config.toml
vocab_size = 2531
positions = "learned"
parallel_block = false
lr_mult_qkv = 0.4
max_grad_norm = 1.0
MLP neurons of a small language model. Each row is named by its layer, matrix (gate and up: input weights) and neuron, and shows model dimensions 0-159. Each number is 128 + 32 x the weight over its row's rms, rounded and kept within 0 to 255. Numbers have three digits each. A neuron's up and down rows have the sign that makes its largest values positive.
A block is one neuron, or neurons of one layer that tend to fire together. After each block is what it responds to, as a language model described it from the Wikipedia text at the highest values.

L23.gate27:129146158127155139108039130148184123107127156132104116172141099101125158091176074167110104134152138103212110130113129122106120148107115190166123153089146173081125177150194126070057118109082155149119107062101125150122139104129131130228151083095099126191132103176121104107181123098168089138105135161084111130095157155152138100045099065132107122134140155148113117137148149127120121139124174137131166159147171147114085133164143134096115215138109160132133135109165090101146165176043097
L23.up27:109139186187158107090160099140071084159166146154136104100175060134115129170089096124124181140200135097108101153137167109175164127130140166144099111050132100138182104184130126221135112153137061125091105143136146080077081128131105174185148152129153079155111140186147104086121179128140151194185116123136139117143168157131072141149129149152169148162151174115097061115127148169185141165119149119106135118091135109129056069158148118140150107101122118095135153186129115085152092142125171
L23.gate103:122100195120153104126128128166113189117146121141174164119102110171111130137161138111108185226142134132175098103137095121130136136130151151082062101137188175185160087140055125178085092132150119182085152178134098102096104092142140197184127113122136111138124095130174108153127166132155120132181156129096117098144162062117137152168089117156142154205173104159080186072145099116054104105108178105129127140143100112115108178120197145103175176134134104128153145081162147110159129133163095
L23.up103:095208144147094079133099144139100121136068162116078173139143071134109121105104129101117169091183184146080142136141082115166149117125144145121207153121109101210076076083114121128149143098166133122107086119140089111168140097105098142149129033134060150169189101170149080134091084147178142183158130164081185135123131130122187172166115059155147127136120199167142125171192094090095102151136137176119105207156101131085148160167097149147117178123140098155110126090132150113145093080104122
L23.gate410:107124076137150092124138116170187132105221154107120212094178107073167121153109145122131184136087113123176091170127083130119145143115190120121107103102195132151110127179134093123127127107179153061130130155135159139139141124154064139141105116119108091137152086113158132102111099173122074158072112092105106136083180126173152129066090137131082135151114105117136209111117184109077087166114127189102132175118129124194124160132130109159130115119186119151151136185064158053115166119109117
L23.up410:098103071118099124151115141117166193120208154071111181096146181117145105131128176118131175153108142202069078134115121095092101138105157160146136134133156103137070092158183141130147136117127127065127148079161142143098075128173110105135102153103116107209117123137107154092071115162165092154077163116107145123138144074178169181096041119089067152167084156123083126121077122145025153147095140078120144173114080100178079157169182094164096124107156088153106094151110174091097132176121143
L23.gate639:137112108144092156138129137095076106097110106074139091127108102136109156125155103118112116102090124125125124100156163055165113146163103160085065121074155111153087124133124126092119150115222125158098198096089170083188167084115123191060091074079094092165131116100128119165101125106148116185119173107169132157129154167140145163177112208079139108162109148094139139131120103079095066170139166167132159091093103093117116092121106135171178127131147124120185149142119163088104103143080116
L23.up639:130132104152110134139162162142067135097119150084164130127136094110070105057072184107179114141090167145102128120160169109135143109137130145165103086074132144230146082106149134107107130085138115114118130134085160181152175095113150135133118064169158125121184106123131098159146121179138106153139134104165145079116077210128181065123116185134178093166105078080151112151136125084081108090124095102120133148080113122095141121144111108130088136089153123082129194157150125109146130145118154
L23.gate723:150144076120120070142141100146139110141146066099054141149152157183110128057137106145112137165157103162189102084143156123127150147137130162154102087086155157205138146146093117094132134157094089187135126115097119148127090084125102141134158167190076117113109086171118129105045145102159091122134172135182079165103069118102126122147120147130084076119040096126127131133114138072085163137134178195145102142142134107091137162083071098118130142134143119125165170152128091119118150145133102
L23.up723:101109101084113165151124133119117104127163137117152129172160139143134129118118071109079191186160154131124075166118132161141104133130117188139154108147119120105167148096128076134141094083140143119143142165093134141140167119138118200155089094139107114058179132145149178100099130136112100126157125133147057083105130167118122209133191163175083161069119123129118141116154070146120162110135183108153168154091097142155151103155093136089107121082156093081118111142132175112141156135168163
L23.gate751:127084075084145108117096120117136099177196164126093169090116113167112128108133100134153134111191080078159109143138156099110126161115169076132098119083148105168163063179123144121163152121147145060146155104143147082138101070174103087150114128159134092148199145116109148100079159176168149159089092131119140083125070115100180152091123078150066112105172129157143120159086168142080146187109153160110155104109097081123140178163120175116160102126171128132081141149141117091168166127146059
L23.up751:088123095156132134098094148144144149118168140155113118098163105131092153132120146077166134130111143099112125126139125134099088181040100172137105089077174158147123110113120087120136125095212143097088111107090102145143143076182062105035105125098124129119177093162156108143166152171108106111092140156178065071130170109186148145160106094155142131147128145109199109144137086161046120148134146143098093094026168154132073122133142103103125139129159183147096098123135119095133157128158118
L23.gate785:111116172074106107097157102122129079076126107087115125148116077187204149115168159162095128156139141115102107089066117106083105128143188183189094128163119040166081148060131126092102136148142084145072163133127126097109136094087115129143029171136105122173119121137102095119109081161158115179150113186143109138059172128063137114111176116088127099129115127136116113193168133099129176133137110167134146087139117116063180161187110124142117143139236159110124084107153154114052125163104137
L23.up785:135081078165078095080152120089122129143174127116156167130148148157106120125140113130073166107116082096144086107135117122151202156150112104122095120132183131123141135115108106132105131125097058109128143141121146102157156119057042141093110125147093103174197046115152136105164062193077087158155113143130134101115071118158059175154123174104101153125080093209135199126163079167126121103170156152147156104140124170124126149144115154086141136135117125179117130199128097043134150122114163
L23.gate1012:147081061122154151071159113087142123142169140181100150145200122129124116151102124162101128088166148122175055147083125093136105155073108143111129056113172092118131090111166154143162172087163130137175172123130127082125150144095083126151138162113123123137184122154132199182153123173125072108108136154136130149104134176149173131082100137114160179130188220109091087141154114166151138170142119151092126084112126164066126148081089127118146123067144154107064128190113152103093144183139117
L23.up1012:094085103141123119160169178122159149142125120084109115091158112160154130153086112059116119101156083087152102140107077155096161136137134157115110112123166111095146110103091152131099053116128096110118099145106129119177150147203129128172123098155150086119166109116183107146141131108146127082138193169108148135136063176127131123112126106108136109155103104165089193098082104170127204126033135149090149067098128097088184127119096169122137120125073126144084187121188133151118131118101103
Responds to: First word-piece fragments of multi-token words, mainly "col"/"Col" starting colour, colonial, college, colleague, Columbus; also inc-, fav-, cl-.

L12.gate3:083073158146091075151101143147132119144180210115093141070125136143038159101155143169141135140098074126144116193153140116197107162116151087133110156149159117114160123167067136131085089086121133151123146147144204076143133082121120105089147135101120112091130153151117075167077140140155091091126130143166097091128147096123165090088102108109109116202119142142089153111162201169111123130154126147159116144133091119076137171105133116136138084116116196150111143163126108095139127114084091
L12.up3:101075095140140110126127166112146102118110210158112157164128139109118091218109112075085149152136147127140115174156143138135129107132141058096157154136115157112128102102120152138096148155092165123136077133122117087133089102163105140110179141089142106140123138119114117111057069106121117107115117102148004078166130089130125138123119079075119108106129145119105228181092134144134108131166189194143153129204027144167052078123119121111152178121170058089090119112131137145143162074151109
L12.gate64:097094100137116167145075115138186116161124147060070154117128121122139152084171119173067158129167094107114085147150093138070106146085066186130124114092147115048119197157200106198098129116084132152139120113161131125111121064146108179081125114120127137141122109132140086109136045140153105105105096149079150134130174198090099121110101121161137142184098086150123149140174176127081139170084168101147127163131136128092142164108110178154167101137125180131136114187111158117095091111115103
L12.up64:114111154113138064137082135154092120148106175071114090098103191183066129141191165134101126116095106117128086162105126149117093121108140088134117125099130157111127094159076105144099088116083170119138076143192183097099123120158065137126148092054112129060124150097149162156143140153121119099164159113152132165113208139126116095062169088128133157087098154174186060129126106183157089165169115157137125148117109119124089105108106135083141117119139185119154139081153140150184131121126116
L12.gate627:055073192173094166110149164136065158185145143099118130136194192127090123164127158146129161080142119097142137187107156082135161149137117149137123089120177128127141163131100120175131127095127105098134201115096121079087144086154109160100134137121134073170119107077102154102089145055159104149124136129104144122098149082121147137098094145092090171203153163123106161081153247091143154170059160142189133077077126091086138113139137200129138114137147183149092203142210045149157093080097077
L12.up627:142127163138073129146100113161100089141127146132189119162156128192102097092151133155101096134172181128126146166118105138154074105151086148099145111133187180136137191119081142104090099087080169118156153072082090197083127152144076081158110164108042094149074075149126119126117053125123116153152102106078156107133125043136136119103117124156126166097141136124150130162056109073140137119088157147043142190151120099229123177145112173170178179109149118145176085171155125116137094077105087
L12.gate849:045112156132079121123033197134123117212141239192109109138124147139115145091158130148118151161136103153158126159160157113145114150110128133148137139071151099146163129140128121095107093125076145135091189075124121135100103073111106099111138099107101140125093127162165096095121140120152113085098169086086135111135090129106147121066118118144061106170145137138080153155102190114113168098133085187123149112079117110176126128149118122192223133089114126144200120089093101133131134098100100
L12.up849:065066158195121168142165134140092116126160109098098145136181107128165109185151139118138164166135126120169124204164197135131067136142074091076121178137125190105119114131125163155146141076106155161112168150122126134128146150069086105076104126054114082144070148108112190084151103149124105084183129133132096081117149150180096114087136115155158119088122149160049131149136161152155115138116142174116134093097096122116068084115095126130163181177098154152110101163072164117092116125145082
Responds to: Closing quotation marks after cited titles or translated glosses ("Maha Yazawin", "favelisation"), plus final pieces of foreign names (Antofagast-a, Herrer-a, Alexand-ra).

L15.gate208:124118078159144043103125118127108101145175108128127117074149112121100191125080121128078188151075106104129083187079126078168088149165103168151181097164173119163133102151099083106137122139124097123125159156157132139151164063170118163150158110080173066122113145129163045081102147145124122134126111106098125108177122205130113110107113062129082085136133140177131150151118104099084115104136064105147157143172188099149161140133138128115116101081194101153140130162126121104074187202162093
L15.up208:194085130135111096128147150174166096113132134118167138113149087093131128107101137186055167138077129080147104175113134153166195108180162134134123149133122149199148122152092088091108182117151108139134123151129232150122144101177093105087146133101093121085151156114142166162117098157143171135156133128051119143091072083163101106072099121136173102137094130187120117130188094206110081107121121152170137176113152133132088127122149109129100147073144128139088169136209163105110123165135148
L15.gate843:159130155140140176165107131119144098163104134120122152130140156106178081127114134160119186154116146100130092162159144086153144152139075093153165178090151120097147162171201041160114133105160152148147172166153110127088115103115139115115176130123135121103141164071175106150138161088183140149123148116165110110158177094119119073094141113110101170150159135128137149075157119085135117171156155127118166143190087074182137158115147154160114123129135069130181106162138104078122165176098101
L15.up843:086161074092103113150173127106124117083125100120112137139177125170111119184097116088066134147087214147117148115122113104090108120110153109105101134126101175157088138140102104094058143110145038164108100111099143115168166119104165085124191155054148134173163168137118053169128117144152139099098118111093107093150155143091120147130194157126154121092121114177106123203170148088137123141122172123152142109087066123188107133183096120085129150098112134136156148140166130094115117117141143
Responds to: Short word-internal pieces in the middle of split words, especially "ab"/"b" in -ability/-ably words (Sustain-ab-ility, inexplic-ab-ly), also newsp-ap-er, Lif-eb-oat.

L23.gate201:179097096134087104177099131166061116115114094169069073087124151160140188122104155102084189141171145125094094098124090126133116092095166150102115166091101128188138149125126110087099213123169143102126196042131110119109140103128120169123115152149104152127112096130165081121103146100151131114091137119139156154118122138155097144125138126121120127157117193148123168154121132153112145138163152082105150158137099108199140147168112082077141102122098104118183165153145104097148144122129148
L23.up201:101113136112122108124133098154154103110132134060104106130107188167142125109150177165112157145186115139132126087091154107183120097078157091068160101180073131090145154132131124124151111154118138091084142154142153114089090082166182116157105120155082192117117141159119129127163147135098113078130168161144102162105143113121096160070161116071107111165083185179148040155092074138183180165098153173152106091120113099128115117165124047122137145074160124124127101144162066077213079149121198
L23.gate290:113129156128110118116090137107181095104165137148173113103142101097184145114097149141114144153138181203108155140160113111064121177159123089140090118129091129141113058103158124074089105184120129141118106157114169131112137188105169190139134082182074133149152153112119146109137157093129102074051121090188120134140106154141187162096155145178118125097141150102034126163085144158109171122094159134137091151131107160105193130099182073109103117172146134074132110194116114135091107144041126
L23.up290:092174163133117108130103114144104153128079127127177119109137093113137159141156130123134199083122128096165132151086165067152160127161085142166074135167116111065197096133061129131176156129106120130094169147068162112115135120092145143126095121180124125111139078115171067133100163101150109206082127153200191120139139128123082182125114093091131100128104111096151100148088110115094096056158097113109119118099124090093154167131071130096120113167104125121145159117121072109156144143121099
L23.gate506:095080116133180131123110119172079107144110093131091124087121109123164119100137158175082168100151163129100095127067128128117128144148181103125136188157132096123184114141049136116125160128150163113113137140140116173149089113123030112171074119114093186161163099095156126107112132086162135081076112102116112160114199115074159149063153150159104097132124109134121164088139167175138194154053114121091151107169081155158163159119055158107149123090145132138210100143116140131165147120119087
L23.up506:150134052124089115109113177139150105136156146105144139107110108155055142098186123151135119129147128122180114105089121133122173128150163142122127100087117004185130121135129149114122128144118171134120080123100043176127107120100088154098061113206164143159086105167145118152177082098142141073139160189131191143141158131122168152094097147098128135060114154139103088123165122097129142104102113108110158129169096124181144113123171131138114140131135086219166151141122086125118090116157206
L23.gate775:129120164117128123125128138153067049121147134131081137116142115121160150129152171108108134126105184151111106086118166117142149107180149119130117100150080168080123143133089085168107174151096149100144170090163146101125161082122107120131069163134127142174099156182088119099112141142130097111118061111126097080131138126117159078148152171077126102207116129181088208143141100150172099094098127175189101113192162133150139110078163080166161173088136071128166171130127132095127154176142163
L23.up775:126186111090148161095136136131152079147152080082155096134099135120142140129115155146096140124173119113096113105132195134139066104147150081134116117122128114186157196145184120122069142129136112154152205129152123110106075115158125116123158076074102125145140134146038119051108076153172149080108135152144106164127078116125143120133120116099103127180084096060083146148145110145171141198125176156092135162110073191171170117141114134159063150090110154148146125225090142135103132142129055
L23.gate997:133086141157137122086157170108054149091105119130092155153107154140101157145149131116121095127141134179148103073111127105145130130137131130105143112130126123134149090168056083100033097194128143140156152103126172145138099158144097126121157139129179083076116095083091094068106166074157142122119108086142129085089126127111148133055175124084152130171187102118122140138054128101120140157164123139125095065158125092142192173148071116139173069091052172141109155157168140157132185109119085
L23.up997:141168132091098207044128128099151103062122128091119105170100110132138137134161096129198134137135050105117144154104148123119139118176114139090097139139064049151084140106108126110072160163112167129087079112097105113115156137087112168166110062144137157137181116111116126133152136107140139040124151100111115099142131172070140166102152163150125109196119144148116141146097101122148082175077108147112151184159205197119108166161066159149142110123124106150148142109119104072124075095107166
L23.gate1081:184114134087152189167079118146120103095140117182087108145130124095097103124137100090107163103085173125103119156107115099068141149099122117089113148127156182185127145027124182134102158143145135081131088180115106123166182170154156140124115144113161081133182106091058073118106122140149080140133089071141103112117151149171074171146116181109173176140111157167099173165074156145117185095114166108122152119104078122121165141128157117161098077103158152088113160143118142120143053145139117
L23.up1081:155124076110135113154163147107135100149176136089150172144088115116182054145146135147111111094128151128064110148134091164167095114120160114151116154156120124170200128053125179057168116062082140136083108112148134166111153172142137142143108200162170146146146153102092097173092161182140159161183094160131103086142142116102148129131115117197136166125131166176117137211094120137075172108118106137168174089084091057106141142165090083177109143072163063116182098166138103117131125146137133
L23.gate1160:153105125166157116129176155107146034134211123167066118127129165128123141097153123073086159155117127143101140139097133112121147105186112140106127118168130117143087133149161128123065139136136122131127112103112132127121103120117128126131103089181131121089163090123152142124128097151164126073061122171114147182153119151167129151099145076118132126114117144106141135139156116122096198167088112129116092153141134098147162146135158161152087144077138104136084122127188144119057103156044103
L23.up1160:082176121121130071129153130106090143182157131094105157161093063131152106146112135133156066142179127114132110068118096137151156123090177135124113100131133157161157126120189088124126189115171149135115067139073085117108129112163083169079183121090126147171156098141106066169126131095109143095133120146108104115103119159164129148212104105078098099120103137166113109133112138125155197193173171144067092087062086151176151152085139139139096122114144073107165149121140170094163120120058124
L23.gate1211:165139100077090138105160135121135087082117130064141219115146165148149126148121129206118101143144131166093128076113162137155100098088143115116081069166139155162095094125154177100100158153128075134077094135122079113096108098116152160182139143137160111161139053127073138115082065095176131074104149146178118147146098079113118109131092106108093094132139159103136188170127150111132123127136160183114141174112067132141149159167117124151146145152098056143109202145153187102117112162124126
L23.up1211:127144190127105104120050093105050123112146110088144170103126138102156151075154094143132104088146099095132129079109177165142144110096127102077132144112066108098138129171174142134043120171120158148136104112201083158104120095076106115109110109128197134158136118123183137154119131143133131123128139151130145140123056131143193173121097135151097150102165169118100124091181136133051108150149053068097114140128136182125058090164155155185141163107106165153152184117154123089087145135152155
Responds to: Final token of a year or ordinal used as a modifier before a noun, mostly in music, film and TV text, e.g. "his 1987 album", "35th anniversary".

L23.gate249:146148106100066154100102143147161151145151110110142122065114117130138174164120112134110132183161160131102147173178096126130035146075130132097146089101133144205102136106127091090140139132139138120176121122098128115096066125159132112140087063134074176075114131131163071119136080155184110098124131152171189179171131099136154072166121106209121111105127138121088113179130140149143172106100172122201120140148083156132158126155102108113091103123175109107151087091139151078143099146151132
L23.up249:168095106196181087113107102098123140133140149151207144103132140115184117166113193131119111168145110114124048100135141113087095142118120154090117185130173146122187123056093129116110139119194114204096133120147138121123160095145116167126192152071161110191131118147192082132129104223125100145130150127080101158126136126167001113143084169123095110108128108169127183107103116114157135106138126094139130158102168166205068106099116160075157187122093073158156118178111154224137157111133163
L23.gate481:139141122115120128110132134107114126112151169119120146152135133147148148155090142117112101153135122095107144103113126101071142161109154144138147050099166149126136130131144102114151184175129154054148131162100106092052187106124122141118042108126163136160157136157133131077063135201162073135139146156180126206130158119138142062124119139144091099151147116082127119124132159092060084142110200147167137076169085174155127135125132070099104084084206155201077141121170132136111091145140071
L23.up481:158048146123119038096137145140152130130177158163097085180183120108139033138135159112143165144074172178065121183118165138114121160114174089165080112148148148136129113084136145154136078116167156098155073146131092116142135095108108160128098054169189109092123062177060174074082159170115085136193135153172137090112192124123116110160088162062130087127149055139076144173138168067114115166068112165173091124081101117080141125174127130098138112125140167145086114081188112126105147153152053
L23.gate499:170064087136148148120109127112126124133196170109035109164123125206123134102143110129108102147127097137136111113179113100160125156120105100071159086138209174153153168153121115114122120108118079118138230152112156085132127156038070170170127141130074113153160111152090134091088194118135115150144133123134157159080194156104095153170074118104134175118165132154104163140156074127111197131115151126129142078149091169156108154157113139117098141160107070169111151153144083107215074075188095
L23.up499:209113093161113142103132090102117168145095116160198160036121108168083168127114122084170089121116151161081184138122090130148152097123126116168130127089088128109124081147145171088177148079163091095131132151100104129138086149090127084094094153143090129116131126141088125126155124149130144107165130101146156157151124152105127042166140185113154094125106129084110109164126170135161134107094154090142088150131090101119121121063180129106049151140129192161088135149135133115160082135138115
L23.gate538:105091116157176112109161114135097145086131169121131187129161154145142179161137121147081134138080157137192181150091105119069133133126112126122116101065109158142134146131163102153145143120105130132147153144175104117101126111138116142117132097077154105168141079117047193111086113201152117170168187132156138140107148135100135101145097110124132136105151105117067120142087161113132117147115184201136109148137140129153139120129174202129132166104167162120175130142128180154124159137125087
L23.up538:099087074106159155145127104062120166129096149120141124110107132173019076095102100124132145137174140203150181160149123095127108112119156132151076067160104126088119081118101179164109038158114133091130128103162141127101170156124129140125136124079136078073137151121171120108115084156159143083146167097087145196137113107100154157073100113111095123128086095122130130126095139101183170158099133150068118095107126175097174110122122093179057126103150145128089161117128127156195135133090150
L23.gate750:154113085154165147104163099133134035106122131093146178114151126111072142132197137145129152139152184095125049115115159097080141145101113171104082118114103134158194105074150114064086111123139170115173119126110106100081148086138139132172119116068167095121132074152116105105122114119180089092094161089164174105084146138152121091148086124128187144147138143193105125166130137093102145175194175194132113112165092094069136159140115094151151111125148121142163139147072102098149144104141091
L23.up750:074167141146144141164075101153162155163152089136141146077118119114124120149118136078109096086159137130071103158099151068070067163170087131125137117130136168104140124151075148098145116125191120138089110107216124099207111095079186118104120154127135060165107061188128166144095116105154103142113127159118116163165114132111090175111145059116075109112121141082171114126157197078082074124109090097129123120077125170127110074123151121093113169120139104183095162082094114123151134146094176
L23.gate813:182120167138141134147151185134153118162142161133107149100134150164106144103130145113128122092172159152114155133146144130076157108125157136117112123123076071142088129098145140087157153143127154146092181109153178120132159146107128166119119026155148114170087061095078154164137137196163097162103161133173101180117150182120112161080070106094140086138171087109088158164067144105120110134046146164132125140176128074096137124183181119134137122097133121193101116103188113144097104114189089
L23.up813:210092102145096202160128173192120177204131158116160130167078180114121143085127151106115127130094117139169152154112135126154106128120127073127119096133161080106124151107159104122143155133112190153166114113152108105163099058182112075122136088144167106159080109096111151112130125159113121146129139117156103172174136151155115100077097123187121105087169086141083086132122127198119184121066147106130159146154168100096107148078111127158093098077156111178149123097154105161114165201153103
L23.gate1037:113126142157174126113154134143132087162189124147092150112171097163119115160105117116123165197111142103100159145083162081157106155130130101088071112128116066105187138173183115136142136157163113134121186104135104134125149169097111130087067118080076125105146085091130115140165182219160133141109183133108114169110162127164087084095133150109133098132142082086132100136082119158096111143082132178115157057145136206180111140112130167101117067134157179162138112158123104112114143083116136
L23.up1037:115183142137122138178115147138122093136151054120061123103127077110152183167134108138121080083131111092137104176120086156130158103149095118134152130113100143172158097104115172046087131172103128143101181078138121071122148123125108115116155122162084203108077123130119073091144163138186159134127126166125147124172072130108142162097071127139143053117128118166122122196152095171143145133131153134171192152189144110098179138094129105171181128133113102115172100105130120083110106087188115
L23.gate1138:122126079177162156164071185204154081160141229125168159092063051162157120152151118121148112099090133192086120138152171121132122133137111149075108100104164123180130149136137180124144073136111146143135129106122109079194082142139107121083150125127121137105112144079194058088185129121144135139119121125177123114122128106101110112137124131109158097107104103136106175155136122098124192131120171071134126130090096197111113133151051166153152145109204159111100094109110142124206118137154113
L23.up1138:154107076078136113185095103141155187105146139034134132104128077086144116156165123116178136123144179089149125171147101086114135152143108125086080153088164080069132121080130100197115137094161133142154144105083153152093114150123062124120127125153122111069105145149104227142160239172111097097037147175100145107127102135128153099134122099093132102134112104112153105125147145090101147173131181141138134168116127117184119083105117136149124142093075080172133139137098094141144187134105104
Responds to: Line breaks and colons in Wikipedia infobox lists, just before the next "- " field (Government, Team information, Height); also split word-start pieces such as m in met or mostly and c in corner.

L15.gate650:177046141147111153133163149108190095144119129140144132193143169167118132127116118133156182136118138125109158117083189070105132164111140136141152121134147125168102128162094115182134132121192147143134137119136134095159157062089121153147151103152127051145162064142095157114138082141120106156113157129136133163058129103120079118148097153117141112079144106041132148084161145114140189143144177138133073092170100163177093127155174099106153090091165103141098144136135109136111052089140109
L15.up650:134111198147130165094163161096137123139140140108123096112166160148103114102144095115142179131192109179120175170102175112174127142111072171129123124135136093160107106164147094143165140130127123110103119187050129159195131108060081155122152103203128103178097143136084118124129149115094099115125187109183153137051081136136163189134121114130119134124142142072141133187098135132113097122043169186139105094112122163065107071188168169181104143139149093140140135130135153118154152082133115
L15.gate1113:199139087101125153122163159112171099070140147120135173093096122121097143156119161088154127103101158129115093092165116141125186122155169124148119072165119110153128116133111052114127222138187161121152134158117151105153151065137155191162165180156122126179088120167076136122111102083092136097130151212146126173045165100144073144153147151156131121181161179082069122126113118117116126107137167117144090164176116126060107126141107150108092109119079068080066109179098142133117112175156136
L15.up1113:150179126098146099113109144138147059125129128103055175106080121098130177099104154115095141115129152110094128123151190126124122140107123155163135114170127087139105124132161092102127108191196152098120125099156162184124156123120107124086107072156126113166173098089065072120129100099160137154166112122121125088180124163192076117152120155193133112177140082086077085130069138199137080171187121129120179132128117159057199110118167129079136174123169158140152172111158100124096130079144092
Responds to: Single-letter first pieces of lowercase words split by the tokenizer, mostly m and f, as in m|urder, m|ust, f|ailed, f|ood, m|aking.

L12.gate767:161118104109142132148031110109162068081155123106140107104184125119135146128132091144127132109102113100160090127111128091088163138059132162109067092147164121122163173134174121118142208104157179090105104163111131156129160108089172167142122084099136115123162100144153148133128090105166103128127078184122142126133157145155102109125113176093102077091157120160129162075148133124119127142097126156117089139104143158091110061180135131156125087134126139143127108194130127150148084104077137
L12.up767:113126109074122141176114150148105109093101128105121133124133097100169078152123107131165137110116143112142115104084114105195137136138221089177122191149143163190153030135113136120170164172165145161097084074111134092155144164143135150166108118107074107103174135095113149090144076095113135171096181130123100094138165133164046181108099144125140064081111138171192125101146164130171095150133190106150149135182105100068137099095103115151096070128169128112130102123114129071180153123143134
L12.gate864:119062145078112151110220157107162052121115118133138109119191131074105098158084164109148133112135171098136145120148136094086101154142137114158125074133153113126088084109111124159167165135212146112122132179136095145140118082136136110121153108080196104124093169201091115189159174119106121177101124175170155120091141104138146110126105124160107078166115111073096156156080127180093137152153123150125093136195147123114167090142114202101075116091162137147079137140116160074088081121130131
L12.up864:113108185073083132129124098104119108129149169125093134058101123147156113136137114109131158151124115084155125143150066125104101162150134090128063092147129097142105126111154129141149142160106131106090094140108158162115165103137115162173102123073096134082125174138111103196188124129128113094083121104071147109139109174080090132069105054136143100133117156197137153202102163107089143067139141098102145126111146124143148100115099064214169119100125148133096089115171133172099055147123097
L12.gate1047:092106083100055140114099187129132110081123112146030106161155191141119108126109119175113171129125128086180143133106140124139128142100135111132158108187138102155108121087172099070137173152131147106124117098121141084129114112122188153135124122130112079171106171149117118156160159090173117117107153074142132075106122141127138128130076096154105108146094138147069157201109191051147134168104144126135092147132106130118185134118124151184153117083112059146150151179151114103108090119082093
L12.up1047:184154097117116101169119114101092107073091161174113142112117160149151113119110140193135163126099139152111154139118089132096197137152170133188108107109152072199174111074135127124135199138121134181139082110117145153138134134167202094153116141155127117101100114102179119103177137077138134110054135099222103081132081196095130154148133146099117142124111102152197137072163106171131178118097110090041126182103111118141146112109143098117127150109098062079149119193099117109156137095139146
L12.gate1231:119113135019110155132092189143132063135141121093132167137143119128122165075090149130199123158144151114108140108105155110116108148074150154132115108137153143112120158133185101072123190173151139129135113081121131132116150086146159083129125121133072161125144173133141155158166043090158134107100145121148130147110115159119200181094064177132056145085130131078128080137082146144123140175116167134113079114147150129192161180173124127186118151130126075143114140126154171122110183105132121
L12.up1231:159119122107117131128149101142069116096150085110124125133119202118152115156076106177150118112091147174129076090081157149082099101118156096189208129102088097121149123095137126059144134163149143136168142135171147166111082152124103140148151142110114172095063124153078106169129078136156121099091087070121134124103189128105176130121108094159102140118101075100108095118103101151159169126186155161114113127106111076138209152206096050143159190094135165162118187201196094101107066146067101
Responds to: Numbers in biographies, sports reports and tables: the last digit of a count, date day or year, e.g. scored 21 goals, on 13 July, 1920.

L15.gate833:098119094118182101096073141150087079154144088148187115050073115130105140145134230164126119124125131104098119110182197098162168130116142104127080166167109121147118178127115140147121093177101140049120181069132170127109121107129112157140127124144077094082138111149143175049147135104171110186157062127181114158124115136091110148101054096174120103182146102161103133121121122109127118123147122165164125117091143152126124142130115165157129102121091136165143140146175090135095184179115068
L15.up833:117133102090174114204148098123066099110083084144172093122117118129175181141101118116123101118174245140139090128176141109121106120159109124078074118136101118091132078106161152079084170175146155126156071118154153174115144128136066151135170124145141105060113134114155121137085080170079160142114088171107131133147119074153085190184110092099102150162120106077121141116168094150086110136079080170136130196113123145104162126119141092122082100083093147123163179152138170117137080127137109
L15.gate1269:071105152183143119129113128143115038164143093165061112121146177189089170153120158208076173192112156086111128144157086122121127147089180113137122138162131066115173166120033152129080058149169103093110181119182143102101106157082125185098148104094138129148168129133151110113158139131167136065089077134101144177109094114103078123111082095073126107189118117121082151081124134145134145120164090154105151098112048133162200103118151120096131106086104088148204092169093145112107112143137124
L15.up1269:181122206168145113147132134115154125104068079219180112153151139149162133135080111098103092106137113110144047133120159157162124107131111135111076175123084154115110123108224139135108189159142119102132118139112186140158114121182142180139105130153132122109189149074094132190084079138150132131170164177105111148186147114120181098162150147192131115124160139141168065115103089096124117133122104103113132133146184094044117185107091119099107105114094130117152197134169118081133096097110171
Responds to: Final sub-word pieces that complete a word split into tokens, strongest on the -is of tennis, also decathl-on, Armour-ed, respirat-ory, T-elevision.